From a checkpoint of a small transformer trained on Wikipedia: width 384.
MLP neurons of a small language model. Each row is named by its layer, matrix (down: output weights) and neuron, and shows model dimensions 64-127. Each number is 200 + 30 x the weight over its row's rms, rounded and kept within 0 to 999.
A block is one neuron, or neurons of one layer that tend to fire together. After each block is what it responds to, as a language model described it from the Wikipedia text at the highest values.

L6.down35,222,212,184,201,167,188,209,222,171,188,215,178,175,162,235,178,272,183,145,216,212,176,244,223,172,201,211,190,210,194,214,143,165,184,204,189,262,215,199,147,222,200,174,177,201,165,198,171,175,168,174,193,207,220,209,164,227,191,212,216,233,144,191,209
L6.down439,207,245,154,228,225,216,210,259,216,146,170,206,223,182,241,220,175,126,195,159,223,215,213,183,227,152,223,248,162,219,232,198,209,165,182,231,213,166,168,207,219,178,193,259,196,189,205,223,183,220,213,221,209,203,195,180,199,198,156,230,201,194,210,195
L6.down501,243,202,210,164,185,151,219,234,181,162,256,255,226,208,213,163,201,221,196,233,174,213,197,226,165,152,184,194,235,227,203,229,155,188,177,189,172,227,253,202,140,184,213,211,194,137,228,181,238,176,170,248,164,217,217,227,224,217,193,180,130,252,218,192
L6.down636,154,169,217,201,190,222,160,195,245,180,169,223,212,202,258,222,187,234,214,179,181,179,217,199,227,230,173,168,204,153,221,171,192,183,184,222,217,219,251,165,192,187,162,196,207,205,167,148,215,188,188,189,192,154,162,209,144,195,151,225,152,249,161,109
L6.down1013,204,166,214,181,166,210,212,195,196,193,218,138,182,264,166,159,239,160,157,223,192,168,168,210,168,208,192,197,190,225,162,230,194,213,227,195,179,225,191,277,217,200,237,205,142,216,225,239,234,214,206,177,205,219,204,177,168,176,170,216,215,214,173,193
L6.down1081,223,208,210,232,244,218,175,204,198,213,244,192,212,160,117,202,212,254,173,190,177,189,165,178,204,160,187,217,220,167,177,265,171,268,243,195,217,192,210,204,197,222,219,211,193,215,214,196,231,215,198,166,195,204,175,203,211,200,250,210,205,234,153,167
L6.down1271,232,197,204,206,207,212,196,179,188,173,218,210,188,213,169,226,181,182,175,233,214,216,232,176,205,196,189,206,236,197,167,161,202,170,182,225,185,226,172,183,198,160,126,181,205,239,198,143,206,240,278,244,144,175,194,209,213,184,197,226,211,183,169,204
L6.down1299,190,243,153,215,197,233,205,213,180,184,218,227,181,200,156,233,184,246,198,191,226,227,249,248,237,188,205,221,189,175,244,185,242,192,237,221,156,191,207,155,120,207,205,240,150,170,156,199,213,224,233,224,128,207,198,186,215,209,143,185,183,173,240,155
Structured field labels. Tokens ending a field name just before a colon or pipe in infobox lists and wiki tables, such as Elevation, Website, Year.

L5.down1039,180,240,142,196,185,231,227,193,195,180,252,271,137,168,201,219,192,223,217,231,112,235,217,194,188,178,179,223,171,228,210,221,183,199,240,189,173,206,164,229,186,152,167,180,228,173,165,157,210,225,202,206,180,204,182,202,171,195,179,227,209,213,185,187
Structural delimiters in tables and lists. Separators in Wikipedia tables, infoboxes and prose, such as header pipes (Votes |), list dashes, field colons (Status:), clause-ending commas, and "of" in "Species of fish".

L6.down304,257,197,199,254,206,222,199,203,230,193,154,222,186,205,231,211,265,165,256,192,197,195,188,197,206,208,168,220,227,231,175,176,240,223,241,189,234,192,172,224,176,221,203,185,184,218,196,213,182,177,247,145,203,190,151,194,207,176,213,196,208,231,166,202
L6.down311,236,175,204,191,170,202,211,200,247,168,190,190,182,183,211,182,193,216,198,186,205,163,188,209,184,222,178,201,224,205,215,170,183,197,227,176,222,229,152,225,181,218,212,181,180,203,224,181,288,207,238,164,214,179,116,196,158,207,139,227,215,171,177,189
L6.down319,178,158,249,246,195,213,187,207,236,194,179,215,240,155,230,197,184,200,228,206,198,200,180,189,225,191,199,184,239,191,226,229,192,196,153,210,186,182,201,189,236,183,246,232,191,194,189,189,231,178,185,244,227,247,185,228,204,197,220,112,175,211,279,180
L6.down597,277,190,190,210,239,195,201,181,179,226,200,183,245,108,224,264,245,236,215,171,219,244,200,169,183,197,192,213,194,161,219,242,183,216,217,168,233,244,224,201,180,199,210,174,219,184,167,199,274,190,166,237,155,203,127,180,238,154,215,187,188,176,170,181
L6.down759,195,198,250,154,175,196,176,284,168,218,198,194,209,264,166,205,143,191,181,198,174,242,239,248,228,187,212,221,219,206,161,225,239,235,218,211,208,205,179,163,191,174,195,173,204,182,199,219,216,185,221,186,259,216,173,180,143,204,205,180,181,243,231,182
L6.down1125,185,177,183,188,211,229,227,176,165,211,218,177,183,203,156,212,160,196,198,142,238,171,176,194,228,214,186,168,199,215,203,201,203,201,228,202,193,155,234,201,196,183,211,221,239,219,266,207,131,198,168,220,182,192,200,188,200,210,192,201,218,133,221,187
L6.down1170,194,193,201,210,224,205,216,195,218,208,172,188,243,239,170,268,174,245,225,237,198,195,236,222,189,177,194,199,186,151,255,218,178,180,161,227,215,219,171,199,184,157,178,221,208,207,199,180,247,159,208,234,233,149,170,180,196,171,149,177,146,160,185,152
L6.down1360,221,196,179,182,218,200,200,212,212,225,241,180,248,229,177,179,252,167,167,159,206,142,189,211,218,186,165,239,215,212,169,225,159,242,181,171,243,157,204,197,190,209,265,180,193,163,162,216,206,206,197,151,215,178,236,199,260,203,240,228,198,214,173,198
Templated data field tokens. Separators and connecting words inside formulaic data text such as census sentences, table header rows and infobox fields, e.g. "age 18 and over", "Conservation status:", "| Season |".

L3.down67,230,209,258,185,228,227,214,222,213,177,220,188,215,227,189,262,230,215,231,178,171,185,128,174,190,169,184,223,184,181,194,221,188,182,245,213,218,207,203,181,130,239,181,163,192,187,208,157,248,191,164,250,161,174,243,241,210,226,173,230,182,221,209,204
L3.down99,189,208,219,262,205,228,215,189,258,194,232,163,129,195,231,270,211,167,256,220,205,189,210,160,215,226,206,211,198,147,247,193,210,236,189,215,203,230,180,235,251,150,164,171,142,180,236,205,201,185,160,198,156,178,233,229,257,198,226,206,173,148,165,172
L3.down145,225,172,176,184,190,232,184,209,218,180,231,235,186,200,186,217,178,197,202,229,227,233,141,202,213,243,216,214,254,179,228,182,182,226,176,195,230,249,164,109,183,141,243,111,183,151,225,243,214,232,150,225,248,232,169,180,227,201,221,200,237,180,205,211
L3.down244,240,236,260,182,208,245,193,194,173,180,175,172,244,165,180,172,169,206,214,203,175,201,206,199,205,211,170,201,185,240,228,191,284,205,243,222,152,186,230,218,206,198,216,214,181,179,183,179,205,180,205,211,226,197,205,187,170,200,212,153,181,153,191,169
L3.down631,215,190,198,224,209,213,166,176,202,221,194,251,193,247,201,213,198,186,232,163,234,234,225,240,213,201,201,188,219,216,244,209,238,170,157,234,226,228,221,115,186,217,199,259,221,217,232,202,203,246,181,147,153,241,292,171,191,240,206,184,238,192,245,208
L3.down973,218,144,254,198,203,210,233,197,204,236,171,184,250,146,241,211,211,221,221,186,131,186,190,219,180,243,192,166,245,191,223,168,203,194,168,167,193,208,203,162,185,187,164,188,160,206,202,177,193,179,132,262,203,212,228,214,162,241,210,176,214,167,184,182
L3.down1273,239,153,172,178,160,200,206,222,197,213,224,195,194,257,216,200,220,249,192,224,165,204,156,215,241,262,202,221,192,200,244,244,205,210,222,235,201,172,234,201,248,250,179,186,205,190,201,175,167,234,183,215,198,210,219,156,202,204,167,212,147,209,228,187
L3.down1474,139,181,216,246,247,221,167,205,192,252,225,191,199,190,211,203,195,216,217,254,208,190,200,210,197,217,275,186,175,207,191,238,243,202,205,171,202,181,177,259,203,217,264,218,195,214,171,183,179,202,167,166,174,188,208,170,192,167,149,232,136,183,184,242
Space before year numbers. The space token right after "in" or a month name where a year or day number follows, as in "In June 2023" or "on February 13", plus rare word-piece fragments.

L6.down40,174,185,188,236,223,232,215,195,220,221,227,244,211,218,198,277,207,159,179,217,223,187,182,235,207,233,238,172,226,128,213,159,185,218,188,192,219,235,152,117,189,254,205,197,201,241,235,177,242,217,204,164,198,166,190,235,251,206,200,183,267,198,188,231
L6.down105,225,263,201,196,200,189,142,180,162,196,179,193,163,164,168,241,208,219,172,193,187,227,178,230,204,207,224,208,211,207,235,199,191,105,186,150,136,206,191,229,189,248,209,223,193,187,191,213,165,175,182,238,230,278,190,187,235,178,192,181,217,204,207,176
L6.down273,190,262,179,239,226,185,165,224,158,196,175,208,181,209,177,220,230,199,185,207,220,256,200,215,255,175,155,197,253,193,244,211,230,251,189,176,196,204,139,200,165,205,231,227,232,224,228,195,163,199,179,199,181,155,234,179,173,185,189,193,190,214,225,266
L6.down344,179,192,214,194,216,189,195,225,199,224,166,184,244,185,176,213,185,190,218,153,148,176,240,226,235,147,223,180,238,211,156,181,178,208,185,181,170,190,201,238,173,206,158,192,180,171,183,214,180,215,178,185,193,206,159,258,205,188,169,222,179,240,227,218
L6.down548,240,161,187,157,217,194,126,220,219,193,197,213,213,173,210,225,222,209,201,145,240,210,236,227,174,173,215,213,249,177,215,229,180,219,224,219,202,193,150,192,205,197,214,211,152,234,219,154,251,252,235,190,209,249,158,205,206,170,240,212,169,195,249,146
L6.down746,226,200,210,188,196,198,187,219,211,179,189,204,190,205,197,191,251,155,184,241,214,248,280,151,191,233,215,229,199,171,223,182,171,169,201,173,173,188,233,224,234,148,160,205,174,186,247,191,198,179,165,211,165,177,227,260,213,221,179,213,209,211,184,213
L6.down757,198,213,194,153,199,218,221,164,193,259,218,218,192,199,139,192,188,180,229,218,247,221,217,229,236,203,223,189,189,188,222,257,196,183,279,196,241,209,181,263,201,234,216,209,225,188,231,205,136,203,203,187,183,190,184,172,155,197,196,168,183,210,230,202
L6.down1352,222,184,143,139,216,199,204,234,159,225,200,207,190,191,166,192,172,181,240,221,218,223,193,168,165,220,224,201,145,183,176,260,193,123,172,151,199,202,177,205,250,241,214,247,191,234,189,155,206,160,196,181,210,207,146,228,182,195,189,155,192,183,225,219
Sports stats table separators. Column separators (|, ;) right after a number in sports statistics tables, especially after goals-for or runs columns, e.g. 18 |, 2;.

L6.down183,210,235,246,212,186,185,168,231,212,204,194,208,183,176,202,241,195,205,164,212,189,231,226,202,219,198,162,201,177,220,153,199,243,194,162,222,224,177,176,248,213,187,183,190,199,244,252,160,178,220,170,220,133,230,212,216,232,210,200,203,212,189,171,187
L6.down232,205,182,266,164,152,204,235,171,222,178,242,198,172,177,226,150,258,221,195,240,181,202,252,216,221,134,199,198,194,201,199,190,232,156,218,183,217,221,253,202,171,187,197,219,186,227,224,184,195,206,236,182,133,231,192,243,202,223,172,186,198,132,178,208
L6.down374,126,204,198,218,195,155,159,170,182,161,201,172,197,188,213,141,200,213,196,223,242,224,231,162,193,158,164,173,165,152,201,151,294,179,177,221,185,239,219,202,168,209,172,150,133,221,173,233,178,220,204,174,179,253,187,221,155,167,185,167,242,151,143,217
L6.down461,191,180,181,220,172,196,194,174,195,150,214,200,199,175,174,256,159,190,240,207,202,224,199,176,227,215,205,186,174,190,232,246,228,213,171,225,205,232,225,181,198,220,208,250,204,202,239,244,187,201,183,168,179,203,179,238,160,178,158,246,211,227,150,172
L6.down481,222,208,178,206,195,186,191,170,152,187,187,225,176,217,259,190,221,227,219,216,196,166,221,170,209,221,186,264,218,190,200,183,219,285,199,138,223,211,194,223,225,203,236,141,124,239,234,184,222,187,145,191,223,255,202,198,181,165,201,175,215,175,187,220
L6.down598,188,186,154,148,177,231,203,210,214,194,156,188,212,197,258,149,163,195,211,246,240,273,192,237,219,172,202,220,142,165,184,258,268,166,174,167,160,178,196,204,224,261,201,217,216,199,208,198,259,213,207,200,231,164,188,209,211,190,236,190,173,188,207,178
L6.down967,148,207,248,177,170,228,165,238,192,203,188,239,183,182,246,175,235,205,215,224,214,213,138,218,236,196,165,239,198,196,192,237,214,199,184,214,254,223,179,276,187,233,230,198,197,201,199,223,136,160,208,222,159,185,167,194,170,223,166,174,186,215,190,248
L6.down1291,203,212,187,180,189,184,185,215,250,196,214,172,187,177,92,196,236,228,212,209,156,256,212,204,180,239,207,157,211,185,173,149,180,197,173,163,179,210,185,205,215,195,139,207,194,208,248,191,232,252,167,194,194,229,298,193,194,220,218,165,196,157,210,210
Definitional predicate start. Mostly the after is/was in defining sentences (it was the second, is the successor), plus wiki table-row ends and section-heading line breaks.

L5.down874,234,273,164,219,222,172,187,199,143,185,197,172,146,169,207,134,221,172,141,257,185,148,231,187,251,253,194,137,204,174,217,288,241,172,200,201,125,205,213,162,194,174,221,188,191,145,186,209,172,225,203,206,218,186,233,187,248,244,176,229,181,216,269,218
Year start after month. The first digit or space starting the year right after a month name in a date, e.g. On 24 May 2017, 13 May 1959; weaker on mid-word pieces like Joaquin, Fairleigh.

L3.down52,170,204,176,156,212,157,213,157,244,215,209,201,183,228,198,208,174,214,235,187,219,174,238,226,209,182,235,236,221,226,182,214,231,159,208,220,138,234,236,189,191,221,164,254,238,200,147,173,186,164,200,180,208,188,211,221,179,188,157,175,188,226,189,265
L3.down392,209,206,167,180,163,221,133,203,200,169,232,233,195,168,216,193,196,231,139,190,221,168,186,169,193,265,211,167,175,208,214,155,261,260,228,203,164,220,193,204,181,192,208,199,227,210,229,154,206,223,201,185,199,246,184,187,184,190,247,199,171,240,206,239
L3.down569,210,185,188,151,175,230,182,212,217,195,216,190,239,218,140,167,202,189,173,162,172,173,145,191,214,214,223,246,184,210,216,195,232,179,164,214,220,242,211,193,153,239,152,189,204,209,219,160,178,259,187,206,250,271,217,208,198,203,144,235,202,217,214,165
L3.down653,141,171,205,206,192,173,260,165,215,185,180,206,219,174,212,223,156,196,209,153,162,185,149,206,186,269,187,178,153,201,201,180,205,220,255,184,211,235,216,248,179,177,150,177,174,170,189,203,249,180,187,228,248,212,201,164,212,211,211,160,224,209,186,216
L3.down1012,197,142,235,210,157,174,190,172,225,199,249,183,175,201,255,193,138,189,210,173,177,187,201,207,220,191,215,204,221,188,210,174,176,226,218,165,203,203,191,248,134,258,205,220,207,208,238,202,165,220,195,264,209,184,199,160,155,186,213,198,172,182,197,193
L3.down1222,215,202,248,195,195,260,206,180,224,207,222,216,199,237,193,215,219,165,245,233,142,174,225,209,207,217,245,195,148,209,179,163,254,196,207,205,167,193,179,146,207,155,196,142,204,169,196,207,231,207,177,212,246,169,232,166,188,151,197,109,196,210,197,214
L3.down1354,230,211,220,240,207,193,192,188,180,216,158,185,185,204,228,234,151,166,168,175,182,186,163,191,153,206,162,200,186,175,231,138,166,214,192,198,187,241,169,226,246,187,226,164,140,220,169,273,169,197,219,183,277,158,226,173,186,215,170,174,163,237,223,207
L3.down1438,221,171,194,234,205,236,234,248,195,159,251,252,160,220,226,188,167,258,195,153,175,213,263,164,186,198,188,154,215,170,187,174,208,229,184,206,171,240,228,178,183,260,212,197,206,247,177,198,201,200,288,169,238,222,202,207,209,196,210,194,200,212,177,201
Partitive "of" after quantifiers. The word "of" after quantity words like one, some, most, as in one of the best or most of that time; also scattered mid-word fragments.

L5.down139,277,218,203,177,209,238,237,193,145,237,158,211,192,163,216,191,210,205,197,183,234,263,162,189,245,208,208,154,153,162,221,240,219,240,233,178,238,126,195,212,257,199,198,194,243,172,179,149,173,187,213,165,177,196,187,166,220,214,211,186,227,195,231,144
Infobox field-label endings. Last token of a field label in infoboxes, taxoboxes and tables, before the colon, pipe or value (Original release, Subclass, Distributed by, Member of); also some mid-word pieces.

L5.down820,170,158,212,161,216,212,190,172,182,190,169,196,210,207,191,177,209,183,180,246,223,199,179,182,182,226,236,207,199,193,233,246,236,229,237,228,223,221,264,242,214,227,182,189,198,190,230,166,203,144,165,178,195,234,187,175,261,179,212,184,180,229,151,169
Relational linking words. Function words and word-final pieces that link to a coming item, such as "to" (successor to, from 2010 to), "or" (X or Y), "includes", and adverb endings (-ly, -arily).

L3.down76,156,205,191,170,198,207,246,183,211,191,237,217,151,201,210,223,187,231,227,245,200,216,231,158,208,227,173,254,250,196,208,174,231,155,217,234,177,243,184,209,195,186,188,210,180,181,213,241,186,216,159,179,167,207,253,182,164,216,147,193,157,185,233,254
L3.down211,251,206,220,201,234,229,175,262,190,158,228,253,243,206,220,200,205,219,202,195,204,189,173,209,201,170,229,227,224,178,201,181,161,214,228,164,207,179,183,188,206,171,186,173,165,201,226,187,174,197,230,182,122,218,206,185,180,232,215,185,165,168,228,261
L3.down419,176,201,203,157,186,254,241,205,188,221,188,180,170,232,257,196,182,224,201,183,165,173,174,233,209,162,170,214,175,212,245,239,202,178,204,253,215,205,207,192,196,193,248,189,220,194,215,179,185,219,213,165,198,180,164,170,186,177,218,160,223,236,222,173
L3.down431,184,242,176,188,228,163,173,175,189,212,191,220,224,221,217,246,174,190,222,193,208,141,239,207,194,189,197,235,209,134,207,230,210,199,198,198,224,184,161,120,233,187,189,210,232,166,200,224,184,208,167,203,212,246,195,191,163,227,218,237,208,236,187,180
L3.down716,206,222,172,164,201,227,175,182,174,151,163,184,143,204,104,160,179,270,210,240,140,211,207,184,166,205,195,202,200,191,229,208,200,212,155,167,192,198,192,218,256,193,156,155,195,200,190,191,197,173,221,165,149,194,169,231,204,212,164,215,171,160,160,128
L3.down783,183,210,214,244,220,208,195,223,227,163,209,195,199,194,228,187,209,183,193,170,228,200,170,200,154,211,134,232,196,202,157,206,219,225,170,146,220,224,170,225,225,172,214,172,218,211,188,183,218,232,217,230,133,253,206,196,209,190,238,225,258,243,163,164
L3.down920,190,228,195,199,217,135,184,185,216,199,242,152,202,226,182,215,169,178,203,198,206,238,180,185,223,213,204,192,223,203,186,217,213,200,152,193,172,211,200,266,221,203,190,229,228,141,187,195,168,196,195,161,230,192,232,201,217,218,238,255,166,220,223,192
L3.down1416,216,192,206,172,200,184,158,239,192,179,195,234,224,225,183,193,165,196,197,221,212,234,157,206,201,237,183,209,218,196,200,186,149,165,183,221,195,209,191,199,209,185,205,186,202,234,197,187,233,151,206,197,188,219,179,214,230,223,230,200,213,210,164,148
Infobox and table field separators. Colons and pipes that end a label or cell in infoboxes and tables, e.g. "Elevation:", "Total:", "| after (−3.9)"; more weakly, mid-word pieces of names (D-h-ankhar, Longd-on).

L6.down169,217,215,188,273,197,190,161,192,190,242,191,263,234,196,212,231,148,216,195,169,158,194,228,193,253,251,175,174,163,163,211,259,224,175,192,317,156,208,219,228,180,198,209,253,172,184,203,200,229,154,171,222,167,227,184,165,213,207,162,234,271,211,237,201
L6.down419,197,180,170,172,183,166,151,205,234,210,218,168,177,186,168,169,164,196,162,198,212,191,213,199,253,196,143,127,235,231,171,228,205,189,222,211,200,220,195,225,169,200,198,159,244,175,220,229,201,238,165,179,242,229,200,172,213,176,188,193,142,238,194,211
L6.down420,216,180,265,237,209,194,217,213,237,221,175,212,237,229,264,134,171,144,202,207,133,240,177,172,235,210,234,218,172,187,193,236,233,195,196,202,185,182,174,154,198,160,218,210,196,189,203,147,200,217,185,224,228,192,160,173,236,228,233,200,230,184,221,219
L6.down504,209,209,205,204,210,217,222,199,179,216,196,224,248,187,170,201,171,248,199,150,228,203,198,186,260,178,216,239,202,242,195,206,196,272,160,206,192,176,214,186,136,186,224,198,238,196,220,170,155,160,182,168,157,204,232,199,126,210,198,198,215,215,223,238
L6.down543,191,180,208,209,218,172,169,198,261,168,178,199,219,196,230,207,155,181,177,241,242,231,230,235,172,189,195,230,177,153,184,254,203,220,164,221,192,209,189,138,226,201,199,209,208,240,234,131,194,200,161,188,194,221,224,218,227,162,179,190,236,208,229,209
L6.down1026,210,190,196,147,221,212,250,259,206,222,196,200,175,199,209,219,144,244,190,184,142,237,184,169,230,229,216,251,182,133,157,232,191,214,177,213,224,238,223,171,165,202,218,201,190,218,247,166,166,188,156,249,235,256,220,243,214,232,166,193,282,227,216,195
L6.down1221,179,206,201,178,191,209,145,211,176,236,150,132,148,227,175,164,212,176,197,172,212,140,238,192,214,273,159,221,162,243,217,176,223,186,147,176,228,179,160,164,171,223,231,172,206,289,164,239,215,229,130,215,199,207,209,163,157,135,177,174,224,180,189,187
L6.down1456,177,251,172,216,161,190,200,253,242,201,156,206,166,224,248,158,181,260,254,195,153,193,242,215,162,196,176,207,229,136,221,179,156,190,184,228,208,226,225,277,212,203,245,198,215,172,249,188,192,208,203,232,184,134,162,265,169,146,217,247,195,204,197,204
Number and table-cell onsets. Spaces and leading digits that open a year or number, as in 27, 1905, January 1920, Hot 100; also pipes and headers in wiki tables.